From a checkpoint of a small transformer trained on Wikipedia.
Architecture: LayerNorm before each block, learned positions, tied embeddings.
MLP neurons of a small language model. Each row is named by its layer, matrix (up: input weights; down: output weights) and neuron, and shows model dimensions 16-271. Each number is 500 + 25 x the weight over its row's rms, rounded and kept within 0 to 999. Numbers have three digits each.
After each neuron's rows, "fires on" lists the tokens most often at its 100 highest values on Wikipedia text that the model never trained on; "raises" lists the tokens whose logits its output raises most directly, leaving later layers aside.

L3.up521:509504497516530478499501521501547536525486507535507529520460467446504539538465487510497474484529486480466476516451468510493494527510526533504460467482507481484502470507505509522493484496501511553522493549497530506524455496505496495554498493532537467526542492492514513510476499513496495481496471488480469519492484503501486531488507533497512502465500537520475448475496567476492515517484497504534506451501520475522497492507528506503517466520440500481504524527470532543490498534499559492506552446482503464456502494521506480436544528493484475459518492516496464487505452473480493495447499470485519519530484491522489471497508504479540536504492470511541538519476476544472465524484493542513545514493510516515518532458523501476496522490506538480498489509515504502466525516502511
L3.down521:489506500498508519499494552535517521484459494521477506498491485481493485519484499567460477495476453500520459514514483507514521521452507495490466489508493504453436483460478553535519496534512515471528495495530521484519480468532481447530481536497548513488520526466561493515498523497455542460503443489511504502487459482458519458529508496505539539516473539482480520520495522545504495529494524485486504490499464512499507508519475462500531436547452496472490532497464547527496520505545496493474544483498498476514517518479506471495515476463507478469533534524516494500528471495462506513491489450476503462500506554545497532535509539502500502470493482593516520468453511498468442499491497505507510507473475521471515537519529516560449505508488502484524520548511489512513488517487470
fires on: " R", " | R"
raises: "ivers", "adio", "ising", "ating", "ailway"

L7.up649:536513467484492522519505523529564487482518513530519489486428493485461531483511509508458502507501556517525447458497483602509456481498488487504490474502487473548514511492491501554473536435465474547490525510526492484528494505508487533501537502542490496509519465535480490489469509486527497458496496541476514441460507487539497469523550521507471488527485492510524477501515522494478490488495507554526525456550543525542509491523523500447469460501522471498555499482473485515484529516509507516479513495452506484541504491486472472531510534480435541490480508494472495506514477496483497490448457480477531496490517504498505456516498485488522490530514525516495524494492491493464520499447511492506471506483464562484511469470515462548500533486476517471498483479482496490478512460465525
L7.down649:510497480518500535470504507494477530529508529505487491515476465508503530491503542538496499492520509469499522507520526507452532373494485521514495488526464494457496461512470513536491584494509465552492529478480496492517461527514537505489541526513501486557509478507494491496494512499490515457482492499485572543489491492482534490501532525484439499496481516509476511472477495465499502533474524532500468501532497510516536458541491465483514494477488540553490469479489507480497560500484515522430508523508482509502507474513501488502495490474511521448491480439546477530488464504516461508443496494487480495460532487512500497489474484483482494490500503501520502495515498500508484457486471436503482502487507562502520525460526525491523551500501539517483515481489556508475478489517506
fires on: "\n\n", "\n"
raises: "==R", "==P", "==S", "==E", "==D"

L4.up1040:487494521471491528503512452495507525560499508519555486517520487496493474510521487529500476508502498464502509583447507483513526465455503442474499500485524495468506481499526480495480507489504449497511507515499499536490490499476482504496461540532532480519510494505463474531499509517481397532495452541495458497491520481492499513530521548505459476493515500514509477491488503515516529477485473464495444496477502495476491534486500495524525501550494502490512463507500513512523510492484455503526484529507491505494500517447524518460481538541517414485546518504552491508487487483505509531518522536488498546492473538530478514532509476514479494498510504417527474457495464505483503525531502508540566549521461514490506517496518506480480504480509480526519493480514457515529518491495503
L4.down1040:529483501484508468512492528496524469507499531542483511498523498544453450507502496550495454498463513550546500551485514511514512518488507531484465459526470508533536478486503506497493537487499495506518513503525460490548472482502514502522499492488528527508548506462510464508461487488460471508495488484508471474496501507520520521461452506497505488477492517508488489484525542492490542482505451558522451546522478498534506500497507471514517520481480474452529480521436507504471476505536486497493507504493491498464487482497522506454501483487539465497528490520525462500532554504538478472493489542483515539485552466520480527491531499562477503493512466457470536458473467431459493540493537521536505515502504522524461510504518530526523508510498480472461498481467497498487488510467457
fires on: " |", " |  |", " | ", " | — | —", ") |"
raises: "\n", "\n\n", " Location", "e.", "s=="

L7.up1050:512513523520504532470492510526492506537539555534522462518459500521479555488503501517501500499508567442504492497455499527472464486467481476513489479516502496526486511498460486538486520500495447507481503504547450507532493508515485508504541532549501474508516502515478511476482492490503484509465490506488494478488496557531508518463527508486506473492489475492481490502518528458437490543483511493495502475507493482516484481530470492457504503520511522535486506479481487495514534517504529502505515489469476497532487482508531489507509496489477484518520504461499509499531431478494502520474480507459491560496474523488498429573521460501484469519517473485525484476499488500525505475470471477511523512549509507510511523458530538451510499491504465509522471525511503481506459472484508
L7.down1050:500517517505517503485495484472525534546508527496477483493472495491491525493489502520468512492511510508454498475504503479477470434458501509507542487515473488487499487477496469517473575510511434530506500497495495452527457538492527519496518518499486482523480455523476471525504517515510504510461487477518510507454484492514535493464520495485494514495465495517465490499495497466508488519495459556478514473533520473528529504513476491470519495479491515539502486479477519475534466527510487546462545520513480474502485488498507480465495494477489533458510501481549490512500534505537473501444409459475523491473485494490525503508511495521486488488480493492514503484528489516531519476494478431497494528499524537488509525451530532521556513537500516498514504509484581494479457477635491
fires on: "\n\n"
raises: "==P", "==R", "==D", "====", "==B"

L8.up1013:485494508454473525528493503551513509502513516513527492490474496497493531523533467536478506518484498506500547551480502499485470517501491477481507499502520492478512527490483488519527535510503498517488489509479528508528507490482472533530488488498550437495527486489491503522474487496451480556511454505498428499421499481531493542527513505532466472449500453491481490491504524486504501498494490517505474464440515507474541497505510493525518499531540466500489503477491492566515501490511504480504507497491515529511455509456458543536497538530504469512527494539502473505496496506483501508501491512503509504536535524536497521512524485505529514515495494447511492536478471485466489545521491524498526533520469546505489517462504486538482551507528473491485528459535439507452489520478512
L8.down1013:536475460477511494526544538511504497525491554490538508485491472512500491487490497541505464548450505496507524533484474495494496499476492489474490506497498492478494510466480517549488598511485483517477499516476490483508518511490491484519505494518532513536506469465485470510482511468433484479529461478529490531481515493460517504505471525532513484506537493521509497527537501452534539498533511537493477514486504526488569483516511454584513485472532490474534477499499499497508406481529526507487525502475518534499453511513517557507518533513521456522502510524503495498528516509518507484476505503505507513478517481477494520523511503524532484502474486477493534508464471465433473527526521526495489509505489479476463491491442527529472535512501531522419544537487466484462481507503474
fires on: " |  |"
raises: "\n", "\n\n", " July ", " October ", " November "

L4.up607:517454497514489535497486494502555518467496503535504502508513477521459493493491466535476523519506488510523468570447504510523496500485526502496487483505546478475498524506463465514482489454491464493517457511501509498528496556479498527515496514551523482486482507468493481538494518515502479506518467557491462491472543476489495517474493543490475502485488491534497486522488455496480526455462509493525509479465511492515516527486510484517513506529510524503488498489496491531531505485480445501527477492510505495511473532478470501478492493461514480510505504493507441523515483525467502476487488492496516542565481484474495517492498510520493475520483528492493463471486495499461519568501504509515535493500465514469492503468519488492541534502516479482532504453484482531470521507487473
L4.down607:527475465484503511514492543472499511503501529514510498489481490520448490493509492541515469525456520524499513535452496495493512528497512508489530449524482482530486502475465546492493555503494486502484492531525470461558519455513513541543499494495509537548478469508497465499492497469493496465531465489502479486476563505504495520463444475499522488472501539499516439519512528464498537497488499507471455504499467560497548489523508463526503550469534470485523461536494494505470465496476509501517541530487490491481453529495503516511510484497519472500469488467516488539528505481524476499470511523448528481525538470493490524478548521546539519490475460494476523491497475482500513521482458520512508501516512547522457467499513507536506522505504532519476533511489489488475469533490464
fires on: ".", ") |", " |  |", " |", "o.", "s."
raises: "\n\n", "\n", " They", " In the", " This"

L4.up85:587500525452483458522434502495504479457471488483499508479459482476477525528512511492477472490473511437479490512494504494459450497532525483531497503486514469501493515524516527502509499508499484547519510525454479478486512511492495500493501535501527485535540491530506478524494501521503496492458497544512503516469501510495485520528501531503473526540478510528554508461497501523524500513506481481476498503510511476468513505477513507521540496512518546477500464485481492515456502495505478504531492519552502434480521487499496441521548483517512491488498466479483510544480453522467476500459497487507495495540482443545534452487490532481510512472491507467502538484512490516498519519507518487482545502516516532508485515492516563478517563511501541519541488486475493485482473474492524
L4.down85:525515513468476473515521522514465478480490441444476496554519503518509496501500543522512466475475473467503473524470492483477482532522507537500479486478481489529519480490494537510531502493532527514508491500508479531463490471553514518504518504511541489522512492529516515549515483515491453475470458496537523497456526521532490517497488552490503510544518507496495481464488525524532488495540493505482516463485458497439488510484500498510490498509531474516490488490458514458501479518467503477539521515445509482507514524524497419555506474483539491528506506497521515528505511451472498499463477464483522496493466451522500455464492525455514516491496512488497542512502519496507475500518509455467498480485540549507510489527520547535523515496503519487553519510467555491430490493486528
fires on: " S", " of S", " in S", " \"S", " | S", ", s"
raises: "outhern", "ept", "pr", "ev", "oviet"

L8.up1319:517506526469494539515507492484499451545460520497498489512456539511524520485501467523509520481505474510475508489488520559470491533487484535522518464471504486524514492501480511482498507473500489468466493507522501469510425486453505518473526492487505493514495482534498494500500489499486446515493505481481484513481472517512489511465487484514523524489492486487501545537486513514479520517460559534476496501491542501520520509472533544493489485509482493495531488473504543525501497545577502501520516494532452470522478469523518500493487512486542493486498521479434494481494488479485450494488487549486485506528504509543442519492553491527553513534495491475500504486515512502500516516498472534458550488510488480534477516501539536497514540438462522482544484477513467540511485494475542
L8.down1319:521475476506520476515506550513474528536526515475514461541494499467514504492510526499522509507531537468526518504489437537493523505499511459498540448519486493482487524476484501498507514497490523514499476509511477501526526510524476505515502488491523509477488473488521544506526496507451531504531506485507496540491474487461494479547488523528498462515536543522489488542449483501507482472500516462496464470521499538509489505512467531457529527440548487482568497520485527487449465458486529501473523527506493538487507486484519492495485504479518483483482498504486516472459527475538534485504505488478500485495502516530546478516478518496494515489503525460531510489488452522461467511512528520530485533484500530452540520497487477498471498526495521472457504510531514552509478514513455
fires on: " and", " in ", ", ", " December ", " October ", " September "
raises: " was the", " is the", " is", " is a", " has been"

L3.up906:489479500476510482500466529532511464526513538515537494498453483499501526495501484490425502512528568497523522511470512497494467482488480516504489452496501490511482498485501511544445506480502470510466515479504485507492513460492501489510529554523498473534503504551493516488467477469472508503441479534474492476475525514465497515464523476497473433497487522517564489489561500508501502524471486533492513505522527498495475491518545477458476519506541497464511559501471510533484513517503523497509486469469458459452496508516477484504525532500473511494502468510546473513501444475508498489475485493463469535472511472513497481537493488502511486549521504495547513499487490490470515517459509500516530506495521531492526505472483520499480523501519535509467487499488499498495546492497536
L3.down906:502486496496496525495467494520510514484483530548539486486463473533485512493523519491451501525518501524488521514471500531475528477489475526494504480504453492515474519492477490526420595504479460524476507489518487506526460494482494512519553518530519507548477486537486501518483501541490481515485514492490475492479535500532504466510503458508538504467480496538472478510481469441502516546475530516478486470513499502506496477516504456520502467495490502531505499478448532520458501502506533491519549517487484500491477508487506509492483471452457498527542504529522512458527501498543473508491491496485494518480447503514525489533519464521431442513473529476527513522463528533487500491478488478527505501514485542471497517454491543522552490487554496458541523518489531515506484488555500
fires on: "\n\n"
raises: "==", "==E", "==D", "==B", "==C"

L8.up1421:543486478451450493499499524504533446486463510519503502526477477510512530541518491504516497488479469454484501454489471501485486507494467506557457494498495490514478511514515538463500474474507505483504441512471480473491493559570458497495519509479500485500516474507512482512506500531546504527483500512503502494487501484492477522491544500490499504507467472547515504530488502468543469472499425507516503500503510497496477531471476480471511461550511510416497483482483491470498527501517479465506510511515515481492502530541509521479507501496487518522493476488477518548503476494498475504476474485494471519544475476501494439467523479500511511536458482529544486466492502533491536478519518494469503509512491501510492522510513540508545516463460492517553500512456498502498505532481508
L8.down1421:547524477523480466471480505465496468471431478483484454525518495514534485496547509489540498477500436483531509472479479498466480505508459538500456496477476506486513453508517537497524494489517492506486530512484509491470503488554547489509481493478515483527504469528548509545508491526490470521480474457523513536509513537533499492498501564491483502502533490493492493515475476516533498487528487495499529489506462528503482507486506471491514499489531460478496470465479497433497488493521521481518516560499481464490528469485523475528498518526510501532493482489521511526523550527492517484447464457510490505511454460487480472485508503539508482514501516491449518486482501462541488479516497472484496508490570521533524533512515531511502509479510538501545481533489554461484524530496495
fires on: " S", " of S", " | S", ", S", " and S"
raises: "hip", "pr", "ter", "outhern", "ky"